config.toml
hidden_size = 256
num_attention_heads = 8
head_dim = 32
norm = "layernorm"
attn_scale = 0.177
tie_word_embeddings = true
init_std_o = 0.00566
init_std_up = 0.031
init_std_down = 0.00283
beta2 = 0.99
max_grad_norm = 1.0
batch_tokens = 65536
max_seq_len = 256
train_tokens = 542300000
MLP neurons of a small language model. Each row is named by its layer, matrix (up: input weights) and neuron, and shows model dimensions 128-255. Each number is 500 + 50 x the weight over its row's rms, rounded and kept within 0 to 999. Numbers have three digits each.
After each neuron's rows, "fires on" lists the tokens most often at its 100 highest values on Wikipedia text that the model never trained on; "fires in" lists the words (lower case) most often at its 100 highest values on Wikipedia text that the model never trained on.

L8.up85:509545628505489579513555493512531449463463515504457519516485522450502538426491517491547436507486607480661526484486550493543506492436450524551549537436519499439514473491420601518499483517527460499536509432433451492508513474462439432439426512455524481569527521508578594376501573529477561454538479524441511470511616499523459460447556496438480437494490499568433472483526499458500492559593
fires on: "two ", "of ", "Two ", "several ", "three ", "Three "
fires in: "two", "of", "three", "several", "four"

L7.up76:591522491485493533549529451579383499491417505480510490479460599501506523518513513509444563450497525539581435485477555504559564584466490538522499470508564454459429478520492532476488462509523441551517517456382516456530513525497527496452452481497516507539455480505537431571587584428495515462428399527463524399533540550564510448451492437500480375475524414647510599516469505465533433447570
fires on: "on ", "by ", "a ", "video ", "for "
fires in: "on", "by", "a", "one", "video", "for"

L12.up549:395522444564436486524555424466576488536594489504547502477566527571437540435521582543483440475479497531514443484461500470477422449480501493629510479441557490489462467492476591437420481452524470553530502518446479499490496523497459459449498577472473508482539508504641518533545482461437499524607501567516481467538528527508551538474575507539613453477451503532524500477492496478466481437456
fires on: "which ", "that ", "It ", "it ", "has ", "also "
fires in: "which", "it", "that", "has", "also"

L4.up60:487475593556430486477574527489524574488581488507463495474458414493464521544551437568457439581494475438513519458454504522515440584479525450522487515471452558481443490502591445473476600466490491525432458505471487492501438503461512516403500455435468425578460511585517542530549499666507576502457461544481481445467566535504481458535473518478437509414506597479562569432525523396482519403396
fires on: "it ", "it", "there ", "I ", "You"
fires in: "it", "there", "you", "i", "him"

L4.up21:561465537516454517539497594489407352473482446422568534590551488457505529404481520481467519511491517609561428528445492498529429475533439419548534509459487476479457450508512482565553553506523436545501559540502531489495518501468428451489489520529448456437356480540555570499583512473453512525460512451503486512588540505561557521520479485439471511495454514542622540549472511457541470449526
fires on: "from ", "of ", "based ", "for "
fires in: "from", "of", "based", "for"

L7.up220:402464507526440478483506603472515535470563517594474468491517491564536530517526555493434531487492509578449431566466556548440494462456541539534558501459543442416481471528540463461470461402460504492441456564493413582645546505488538502503443518488553414516577455458523440494406495506469568486545605449485369476545491514551375514342544530449560493530550514521519530499517532431420554467490
fires on: "and "
fires in: "and"

L9.up248:425404437573520471485497500460491467477502587464437508551476532430568464452602559578463614482487524541554505565507453516526424513406484475489526549496519534398435486469493506372483499452569515408441568544443508448442511489498544516498513534480404498461551474542541589512562510552466509499456479502485470410552537550426531518456503495480487541440531505476490550499500514472602508368458
fires on: "on ", "via ", "1", "end", "of "
fires in: "on", "via", "1", "of"

L4.up208:531473564523491543571564507567417525531495506492465472405523498432525446533425467567487498593519439468455497525523562541502477516401453575521479533406505496558478494473539607541521466506476467408517501561499544436431485544501480392479416533543477474514512501600471524539566544491490480551392439422472588552481555574477461437555450548467501405480410492499484599473537540506566536508484
fires on: "There ", "there ", "hol", "this ", "30", "This "
fires in: "there", "this", "length", "that", "30", "trenholm"

L2.up696:541520580452527433528577440410502425461528466509534501480538478457523475478507473497469458543500503470496525393507581508533506427468443450549577493461559513488486417603476512452527627506525474354527454453470476556398325460479430518512446544501488412479563540490469499497532514533428568525460524480455507495557578565509495504588511492521447514519530451547428502526535523569586400466487
fires on: "between ", "both ", "Both ", "of "
fires in: "between", "both", "of"

L2.up995:463513502392558479550557465470485481436480486468503479493461524477562475466542501583500478435569565489605481506478537598587485508397396463567472514424581472516452493495556471502527445417509475469510484449473521422408506561545478416550433537560469477404526471525527572409499537566446500560534488494450524434520510549594568442495538444466454481447532478562504509559515551547572458521531
fires on: "the ", "201", "197", "202", "199"
fires in: "the"

L7.up1016:501465480545488523505531475565515544462460503594528492539490576421564501542479468536469510500447520543583466521514549519510505428495550594532483454502480465429426456469447499475479610469486431466452474508414575438508449529468423565485452529531537510412534495578551465562574477518517485490414459461499551593480647496553476534556452477525496453495542402540478562498486539432491533387456
fires on: "to ", "as ", "one ", "that ", "well "
fires in: "to", "as", "one", "that", "well"

L10.up497:553457414504478512458515565528546439440480564422515493457559462477450474459545618503499560406455551511509436497397498463488440504502544477515568544567496537398500520501503558369522503510550497468360531489491550496492533545422547419481486635502496497542516459506471465562572497460497446509451464523378508497497557514517494459477638560483443428395539463644564530418467517476431514375486
fires on: "on ", "On "
fires in: "on"

L7.up496:541517450396514496439546479442534448527488493415539593453447444485515425428549554496445524423488533473535497506431562491472413540518532445587603568539546602459537567531511554481526524489549465421472580575552489504396481542493566503483433505463532515464463542476532513381560563597461514591474566471492577348534516544577555496446487579527532524521453504557510568585431503493472503474505
fires on: "and ", "as ", "or "
fires in: "and", "as", "or"

L8.up46:508449623445489471496580526438471523553548645604476445505424459426472426436571466575492532498522542451523547517484574590532474464462516585511479424493528535494455543472519466416484464585586515507357537507498516532561406506482477495466444542550500547542540511476484537492563492501526509422536565526502561469494529464546540472398504522490617503459531479512464476469514520503522443458445
fires on: "on ", "op", "al", "of ", "and", "at "
fires in: "on", "of", "and", "at"

L9.up430:429467473467593397544559538461414477447507436454539538567543525447532506488511549582498525515534501509601479571505580508505468488496485475526528515522570445376478569509488580443525553481568533540454478480427474479562503457529409517475511466448471378493470402433566480442558532495427515394580510496464516450528543467595418445436612542527525518601476462510395514458530490497447443529565
fires on: "an ", "two ", "of ", "three "
fires in: "an", "two", "of", "three"

L12.up314:552498404459443486492600508492495548452461425503479442471502479526539456477603480483498477524512541463483516495517537504456507425527521510544589432566442509416579477597423467484470556516523466485437469583533510540540560513427469485534441542431381525439522460553515542555551557537453465500526556460419542422475548650483424563516538509527495474497415500563382542523484503464564477516544
fires on: "was ", "were "
fires in: "was", "were"

L7.up965:535518497530547426565553513494574554435557504511542544524502488488506528471541540553499447497496552503536507520540617534514502544512525470559482469448497490529534433477511510511477588474480457486420498480512477580449496458508523436477443591384506406499431556422503464396506528530466517587547460572464558529492528526536471476411552531447494477412469436627401545505493499525545326519580
fires on: "the ", "a ", "American ", "an ", "young ", "8 "
fires in: "the", "a", "american", "an", "young", "8"

L7.up944:561478516483510462502521617466427412541495499490527492460554498551548557504493443485469580485500486471506430505513424509583498492437450551570540489472567498403450460617530455411537512551444451511464496481461517432510417554471410518497500516385432508510507450557526535570548425509445518506579516595480407496545522522509446475511554476507478530537562489503548471568565527555533564445479
fires on: "that ", "who ", "all ", "of "
fires in: "that", "who", "all", "which", "of"

L4.up301:520450396458459471519462463376618444497427563468568462536492415516595450500504545540434455443526493616418561484484456540493515461439375557492538531551502513516512538556520460502497468498523443565496548410579530553527548520514506406463492539414476504427487416557472535521591484487446524463475564448509425523538468476523567490443591520455516462430549521472620479577550537471504543477437
fires on: "and ", "or ", "atop "
fires in: "and", "or", "ultratop"

L4.up919:546413382374531573388497490475548503503449476528474459530436390473552476510468556556485518528530597503549511614490662521461366520531488458525502508516536468578532537489535401420476425493592482498512569532429522466576522576449482548558446575460487500389593520510445424407503502446503545490492537535475560443526497516491444529537527529522597470490551458520497539474489547422502502457528
fires on: "as ", "ov", "oen", "uk", "oto ", "aw"
fires in: "as", "schoenfeld", "toto"

L4.up467:510494532517428434479518623467503438515585506510539474483493470480469490395543519468512539498471511633627423428332415528579442520453571548524496504522564566531496501439544533478494529532492499549560473465451438469469545493502425490440504492507501455518451516550521414499519547530513528522486418428486462509548517467514552518563474544360497488490454490496514534433474492460560554466376
fires on: "had ", "did ", "have ", "provided ", "cons", "will "
fires in: "had", "did", "have", "provided", "consent", "will"

L12.up30:521439526474633491501530476519447565520574536442429401413507508549462468548529520516539582549528483483447423528582509549510417589506541550617479475533487541506514534460530490481438580400461408468521467520508516567515522552516461432478520453512512466509475374586380516515603518501437528478547503535485402483682534513523448458532581490581522523568483606494500520446510489560413502473454
fires on: "not ", "will ", "would ", "t "
fires in: "not", "will", "would", "t"

L9.up337:567498432605447494488446504519501482466495499416500502532523467475491414488495557519482512456507560413562539535459429645528415400431544439484569527518454457487473420460480482474480555521608476444452455489477569508537496529480552522540455463500451527475470478520549516416537493587478494376529464514316478510493568493502475516412533488451586547478567532543523484479504527440376503530489
fires on: "2", "3", "2 "
fires in: "2", "3", "2002", "2012", "2nd", "1992"

L8.up145:501492506494480497532449529514467436487470489555497497546524454445467538442489525461470540429519518447501444509539455528525432447512597495545512472449506521475464459501503504451473466445584532465563428516417560450536511615490564499549560473445456535428578429576510490586532471466461551517426509511485464523453571492532509509407478498432473477497481520590483463459539494494422569425548
fires on: "2", "1", "s", "S"
fires in: "2", "1", "2nd", "s", "1st"

L11.up856:485568441418517542556539476529494421482550449576481561508537464551427556433503417564447472532407559477541452440549529528489518464527413439571511500468521496509513532408600511515461559405510489456472538499521549370473573496506499451495475473504485455552440544486494366407526510572527460534506469532414469421524522520527540420502540490562543437414563516418497534445527510512527419527529
fires on: "the ", "County ", "Wisconsin ", "Vermont ", "an "
fires in: "the", "county", "wisconsin", "vermont", "an"

L10.up812:393501511418562506595554432525487416465584506544457414487625435468484486460513547468417489469467486519454493524478562554636488486481504525557476537479518424472444472512463492495564525478530427498440525516532541479534471502457457481475529447503515406490559459553513531451519562537456559482480480453450544590466628561476458470466594503463458465466540558533441632554471521497484466482615
fires on: "the ", "s "
fires in: "the", "s"

L2.up942:464513510469497439504511484532624542498491477481451385380474477535449435505501532507482523591494520477455510543486466504497472520532450400538544518504560460532542529476469587511463489451489460493504439407534576494419592538467467494539469491535545393439476493523565606495460581494450460467434506475479495503498653546523475440470385505464505462460451489533519450509503477444533550416577
fires on: "born ", "married ", "for "
fires in: "born", "married", "for"

L12.up440:485526506430553426472506524486493500489494582479526490430383538481478450468541559526569462513568599444528475506439481497551529479457536490561599411474456470510529494600469424553535585459527430422535427472549509453545543463459468493536475508424461363481565404458464408481482565541475484521507508545539535509510531509439487546485507496476442495572592433514463493532523506488524444516612
fires on: "was ", "born ", "were ", "by "
fires in: "was", "born", "were", "by"

L9.up582:538512466524551468533539487606452588398544513494574508495534525524600502431479460498448508462542500559520453556499555487493455426459506539513539548418535476513456440502608491442486473561621555407483405418452453477497490497458471492500428482505512434409429459546474490415526460512396463458425572481485415427460544514577466555514535544480460456495454442526481514501523485469477376557494
fires on: "an ", "the "
fires in: "an", "the"

L9.up124:497504495449484582528566573476409501450495509415539488504582478478562564442520546565402505484508508455465464478568475537546518452449551474542502540490510431448492487517454466469478612492496487513558588437496479545481528572507444442465455487499510457455457517545501478505460561580461441541495501441484485532620557471555511501456636493486562422487521453505559549510463491555448489490546
fires on: "the ", "of ", "s ", "British ", "same "
fires in: "the", "of", "s", "british", "same"

L2.up73:511535412529454475617529464495622474470412473481533460531476530594493397553543557465569420498493463434460451576530521493533500494503492482580560492490518454509532485520496530374541575503445495426499503472568490542537581589470483395520496572523458405475476493494502585494453505528413527569544403460496474453474644538567506488545494544403556549472485497524417521589497506486598544441577
fires on: "last ", "born ", "early ", "late ", "return ", "release "
fires in: "last", "born", "early", "return", "release", "late"

L8.up62:559424509505414496430492564537490591557577414478428482392483537485476430503545635467421545461455495478600502539504556501462520425469552554549483545554527445523480555506502418539518571461480487525460571484592522486518520496452432406466386411530529414483565492493633503520506496534423586544425407483502532434518504498517440480545495506430535523460579564487536518521540511447581436503503
fires on: "de ", "et ", "di ", "der ", "ob"
fires in: "de", "et", "di", "der"

L12.up554:488497436457440575511571518523461409413591405476468522434528419535627412465459459520538532530465491514473475483432541532587498510558569456577505443586524491477532467448519558475476491448473401465436448517521484506500552442464597508523458511445446509465521486608493502464464540488472574493511481489477563484486464567602489479496463552467413458485555449508506432483495520460575505514505
fires on: "an ", "was ", "were ", "The ", "An ", "the "
fires in: "an", "the", "was", "were"

L11.up805:497472533455476534512571626538457414459446529494524523467471575504531507428472444476533532499403514507542523413483509536506478482531516499529588477489475459559539563508496548353495579502483520496449426551395491511575521485454515514526452608361456524438527532533484541452498508513467430460487623579495512351506404556467496451417473478495537446555426541552536484438488518467587615441517
fires on: "re", "a ", "All", "was ", "first ", "to "
fires in: "a", "all", "was", "first", "to", "being"

L8.up260:518439351419473418442579489431552468464505513529533545579528560442541489495556553501513585374497490480627502494457590498524444495487508423541563489510538486515542437508449480411482527544498395453519672477512562457525529469412557495563449594406476495471517448547460535515525483444470528455480490498450589530506498557447437516418514535528454535455512533499475566514438545491514453506460
fires on: "in ", "med", "for ", "ed", "im"
fires in: "in", "medley", "for"

L4.up739:481526480457503519486581473465451373453464479477476512427426505410532500540499540540460447502505478487572423444495533515579428536425439487515415495436547496540450571535467397435418466500446452450483579495544552487536458481484406469538518415448448525438510507562527393456548467564491464528484467500476419480461446514520463529498622443420418486466556507514627527503470513492533513571452
fires on: "of ", "de "
fires in: "of", "de"

L9.up515:550511399521408486529499517452447468533467531462491450391501583583569450528559482519461458381539476572432436539505526532458552530397555516487561483491487516432445591491518469494483502464509470521498608531580551528463450394473537527496458551439453440535530483595536459468539562543391502601599531576455509512460602559483485455510522494501503473542611486521436475492507527500582464547417
fires on: "or ", "also ", "re", "not ", "to "
fires in: "or", "also", "not", "to"

L2.up695:490510493511437471513503576499601508476497504537583447443421459552540463550546545532532469534507637547660438481548466581511519517469550508493447508402521462635511568416494526493435538483386437512562563558483481499490451487506402490483512511444411546554565518542494572456525487497522444524478504513498475598519560503446511493521560565493376445425453492480488517418531506458572546497435
fires on: "he ", "I "
fires in: "he", "i"

L8.up595:514458480444518548387523554470552541547511466465468519388502502478601393484434518497373610489519559521438501552509523533477481442508510569504511384517489509497442550558495567441515592470558545465412484559572510525450447417463510444501382509432548527465523493499593462401537470505530558556478574437499481527598442579493484549459538423497504479549537518410577488496561558439557473480395
fires on: "and ", "or ", "of ", "or", "E", "al"
fires in: "and", "or", "of", "e"

L11.up294:477512523532448480529623474620489498392488477479537516503507463636525530393545517499486525503452449493463428484587522543515533550490343497567501500517552492464522468564417550448494548473456468464529485528457543540494514540491455498414442590476498442514423429539472535499534500502537562512527540546477459427541564485519564405539508431541493448446507541454598491490484524537459522445464
fires on: "the ", "s "
fires in: "the", "s"

L12.up980:423363524493512524532583442533458411614470535511536522553426449480541445528457550505516458556527518522548422422459594485496525456621478457484558542464553443522450574481484438455505557483609474484389571488491492440518507542571463534529446450385484486443545496567546521440561524571511529500482487582511539428603491480595494532390476513543560429441487513581540529503431513484517429485527
fires on: "as ", "named "
fires in: "as", "named"

L7.up307:529465452452486504490562464383482489532473487527511566510632500426580515451451549534463558461473505562502491462427628513487518429569531541570541563528536390508524448407489473422512502506598450473447461480507479555576532505518469518468399610510505507403609527398529554366515514471465555512532587511511507449608448497530500530467463546484455543534532424533514510552445509480562465432491
fires on: "for ", "in ", "of ", "the ", "In ", "won "
fires in: "for", "in", "of", "the", "won"

L9.up795:430441519535453467464512516486403399430483555525501406465523536530505496524522505498482477530517440529562429434488517528501471418482569471507464402497515546515406608541514457467491498523488438527493452588503598423459423545499500489535547477548537530517488412555583424528544504611463455514521514531505419551431502642494520463494558502489576411579557448504538507465530534487531559481408
fires on: "which ", "that ", "en", "and ", "0"
fires in: "which", "that", "and"

L2.up301:589548499546539553535560574506510545479446531494610528461482525508554550458514536515485423427501468527555485570527494542528531489397525517545400454490546463606489439532531489465494546467470452494570552470559516418387450560483422479505417551524513484396513552629481549502525512569446518583492523493482458511483520463553410485547464525460509443509516445532517584503542550452548551437523
fires on: "that "
fires in: "that"

L9.up458:547430481496429556556515444526464501439528461521581469516439543530555522496554556506467446460529510572482518535522548552491470457495486460512564468497628444518445434512517461464573588506622563477426438521505492494551458450472495344460471543443508480440402488569586497547468563540476507472546508490484467510529495538621564549554446528508435439488468427541510464473512509428455542487548
fires on: "his ", "some ", "he ", "s ", "an "
fires in: "his", "some", "he", "s", "an"

L4.up416:456461444553562517594635474463490475417472460416460464488617468512544440419505471523468474439547536535529490508556566520491511411541545369566624480440493512549493447627540513425492489552550449490535544546527487589528522460509455495519390506531577461428379487416507456484530508432424568448653554521486478417535581501473472446454504471505556467534573507478417509548543486461556441570542
fires on: "more ", "both ", "an ", "6 ", "3 "
fires in: "more", "both", "an", "6", "3"

L12.up644:484401436539533535443491576506516502466571543460562414501459450438521565540496591557534531512509523582544440570527546515485468437482427476584484529465608530582509491387463477477551488449623516550507552405488588438471431505460455491532477443441435417502537487492558498560527568472473498527502503479458489524538511530523517488482541504529547403389461471590470511458438499415464507401466
fires on: "on ", "for ", "with "
fires in: "on", "for", "with"

L11.up391:502380579534517505448571478520358565472516481451429509566509496533542524469423488529419526512483527451644414526442541529499504404449539506545507474537539550500391490460595551438455478372488529478474484442456513462500468479455480500506480525569518437388586516493500498399532519612461524451502525507480496505526546435626485592536460477482515491424468537506433669542448513502537499504507
fires on: "as ", "that "
fires in: "as", "that"

L12.up241:445585489563480433602587521510459469541514453476569539420437485469520500494612542520464457565507438439458472546470517519467462533527512524508513483485616504484538459506549518483463530501576497394448459490610474430373509543490493488552482501541496486516525621545536490376501534575508375523464453510488469523539548537478470433573538489459514505523446471566527427530502483514451531486581
fires on: "of ", "but ", "and ", "There "
fires in: "of", "but", "and", "there"

L8.up447:606449524451497434465430520467523501481509491463499489416362540404496548499476527458554530518503518469527471451488497589489457444490423557513530472441469451495533579592476458407454551404430478432456505560561593434552536576480585481561537424471549474457541437516496466557497468577503565552395491489469615481490545538482473505483531551486457497467537387595612542531541556474495526491519
fires on: "of ", "from ", "192", "193", "de "
fires in: "of", "from", "de"

L10.up157:446517507425506466555571447502500468520564494561455523339529445440428487517552595539516533532485579511466516428507461504550403510531456446566513465539495510544406602541499531497480552430520456546505532483537533436470614484499565432571416436533487506466541463419497451534647498507527568566464424562487533440569531551461536411455512414472575492581495437499496439484556533481572442519509
fires on: "born ", "Born ", "built ", "188"
fires in: "born", "built"

L7.up578:444491514459474526555527485532434558419613541578532493503487552520570455387512508535520473489493615525535529528491517491543470456607371502590555393477632500391510455526462509471481545493560544517431413553451575384479431504467520525541492466446488447520516484452616468482568518488525465480489505488496501479488475517493456505428511456538521515578565540487523519491569505494526528470541
fires on: "of "
fires in: "of"

L9.up863:458526532405612447531551469510560587421517433423561511469601540452555462543557549513499621491537478472501549521456555465480464479509478467583545506364484549470498503527452507436511572496468501402511501429501512463539422486519490403531478532538542481504497505526508584566514523496485527591499498451471415514533502542474459483526492455521448547524557457521478466527516524492592450390455
fires on: "in ", "of ", "into "
fires in: "in", "of", "into"

L11.up1010:424530564510409547482562535475506525503518444495474574474473498584582489626443496502505427539496393467468315477522458534412455524573536487560475493552488534498485493518516473423430526455507541429463570456570497479401420549533481504505509598552580488439583497530564463525515632548441507484503534562481491491526539489488486443431463575463542493436529508496567474447594496484470552436452
fires on: "and ", "what ", "but ", "result ", "t "
fires in: "and", "what", "but", "result", "t"

L9.up878:451395554511554488566437472519473548572534593507367464579535517543486518443514490503426530447525508500529532512492495552565325439533574422549473504478501511491436503523565577505475497513533507510454522460444491472539374549451532459497495523557592539409525498600518500437557492568460510436508626446525503546584533495513507489460541544538528488463498550481509490433512509428505491460447
fires on: "would ", "will ", "to ", "t ", "es", "pres"
fires in: "would", "will", "to", "t", "ll", "did"

L7.up985:523437476443516543513596454598515579416584470565441477404473557498559497499555460503537531467536528562381474493574472532529548503494474515544444409525545452538401459491559503450446508465500478490479451593573510520432510491454576467462459434389438507493496433509544518462541480510510558550444459581482547452552449567512446428441531559520502551497503517473437541441627539492573529480623
fires on: "the ", "of ", "that ", "Bur"
fires in: "the", "of", "that", "burnes"

L7.up242:526521473480506526534544542406548456535511531497477457468544490603495472473542461500403567473464507505507526499411547503529471576420480539556510544546475539411499579475605444472498499511437481485403538486535556558480490522473437510434450485498522485474567507511414460417493558492443527516594565539418429450553448513627482533421535467466423462545528462577524385539471532480568524456486
fires on: "and ", "or "
fires in: "and", "or"

L7.up469:528535360525413480524524421450489472464494560558468501462459485489536393491440444561467519532423506528529407494464507511524518536421472500507506467517596423485462546485531506544505501428467505437410545399556495550514475578478531453409457516521525409496533485520550490496541539528456499456441488489493490501519528552561557492423579546540465455526545501503602538467564517470461550508479
fires on: "or ", "and ", "the "
fires in: "or", "and", "the"

L12.up1023:501473545520523507438455432490500520408561434520455460463465506539500497524568486477470481551532448477496449462514499509522392468518537516577478521519449533489490587445573566415423650428430425466528532496513615402498502553509454386418447535492437458462509450465538501568515580629361465475601502555501572471546520517531493429509464530499527507529527532485551484550500499543485465452492
fires on: "to ", "would ", "will ", "ll "
fires in: "to", "would", "will", "ll"

L10.up804:393495538417509474468470472456520448542528538551545521471573422435502413461455490543502560482519487505539489452438544490564473506532529434625492478510478470485413584431524450495523569446503477473504536509547538403458526559558497499530463456557430481430584432495583561434488581587482544541544540508535554529548577468560444490437524557512511378507556466453433533579554523451590461447519
fires on: "as ", "named ", "series ", "renamed ", "called "
fires in: "as", "named", "series", "renamed", "called"

L2.up388:458495523470423448452547619516541529569544458525426458391544421574478464411511511503478539518497504552497469512491546495482533486378648417562509507510566550445449523457542493444504548514486475537403583409559429517491439505472500428352490535454498409511540550588548471550458501484455582456563476515435430527393578572551489512437551518439418404537537523474602587499472509571455527386430
fires on: "not ", "or ", "and ", "t ", "nor ", "would "
fires in: "not", "or", "and", "t", "would"

L2.up603:570442483434515535539448598477541427463517463588511514574543547479444457441545526491503558523518472530500512628426596514494486417492421416581453558480508449523479536542417505430492516456501446491484437452433531470503596563480562540526468484606551467489557525460554482522468533434497552490458579551475526454526542534475500500590484410510488471559551394526578590534511546444513474447516
fires on: "from ", "served ", "for ", "attended "
fires in: "from", "served", "for", "attended"

L8.up884:412471490363501498456499495379408488499435435508448452530541542484536525444466469540389481511490587500574490506524583517608534525515440517515472504448532516478467489475505437426490539518604538478479536510501536423470613462477499479487454549548494476427532514489475542445511587404432482470589600472513559414501438528530479562501529449495449424449585375546436533554507507534517358505541
fires on: "in ", "of ", "by ", "for "
fires in: "in", "of", "by", "for", "professional", "southern"

L10.up341:505375472602519441537428504555486556452526469540476466505533499527503520459424488505425444509528505502445491517523468558521528433461581452539469487478568574497497495528561535518524576532468472468450448484491491438539383389451441417415399485507472474507473533549527580506517518547441464598428603529483470604492481498556506480516546521482446530548598632369455368491508529500460495516484
fires on: "would ", "may ", "can ", "could ", "to ", "might "
fires in: "would", "may", "can", "could", "to", "might"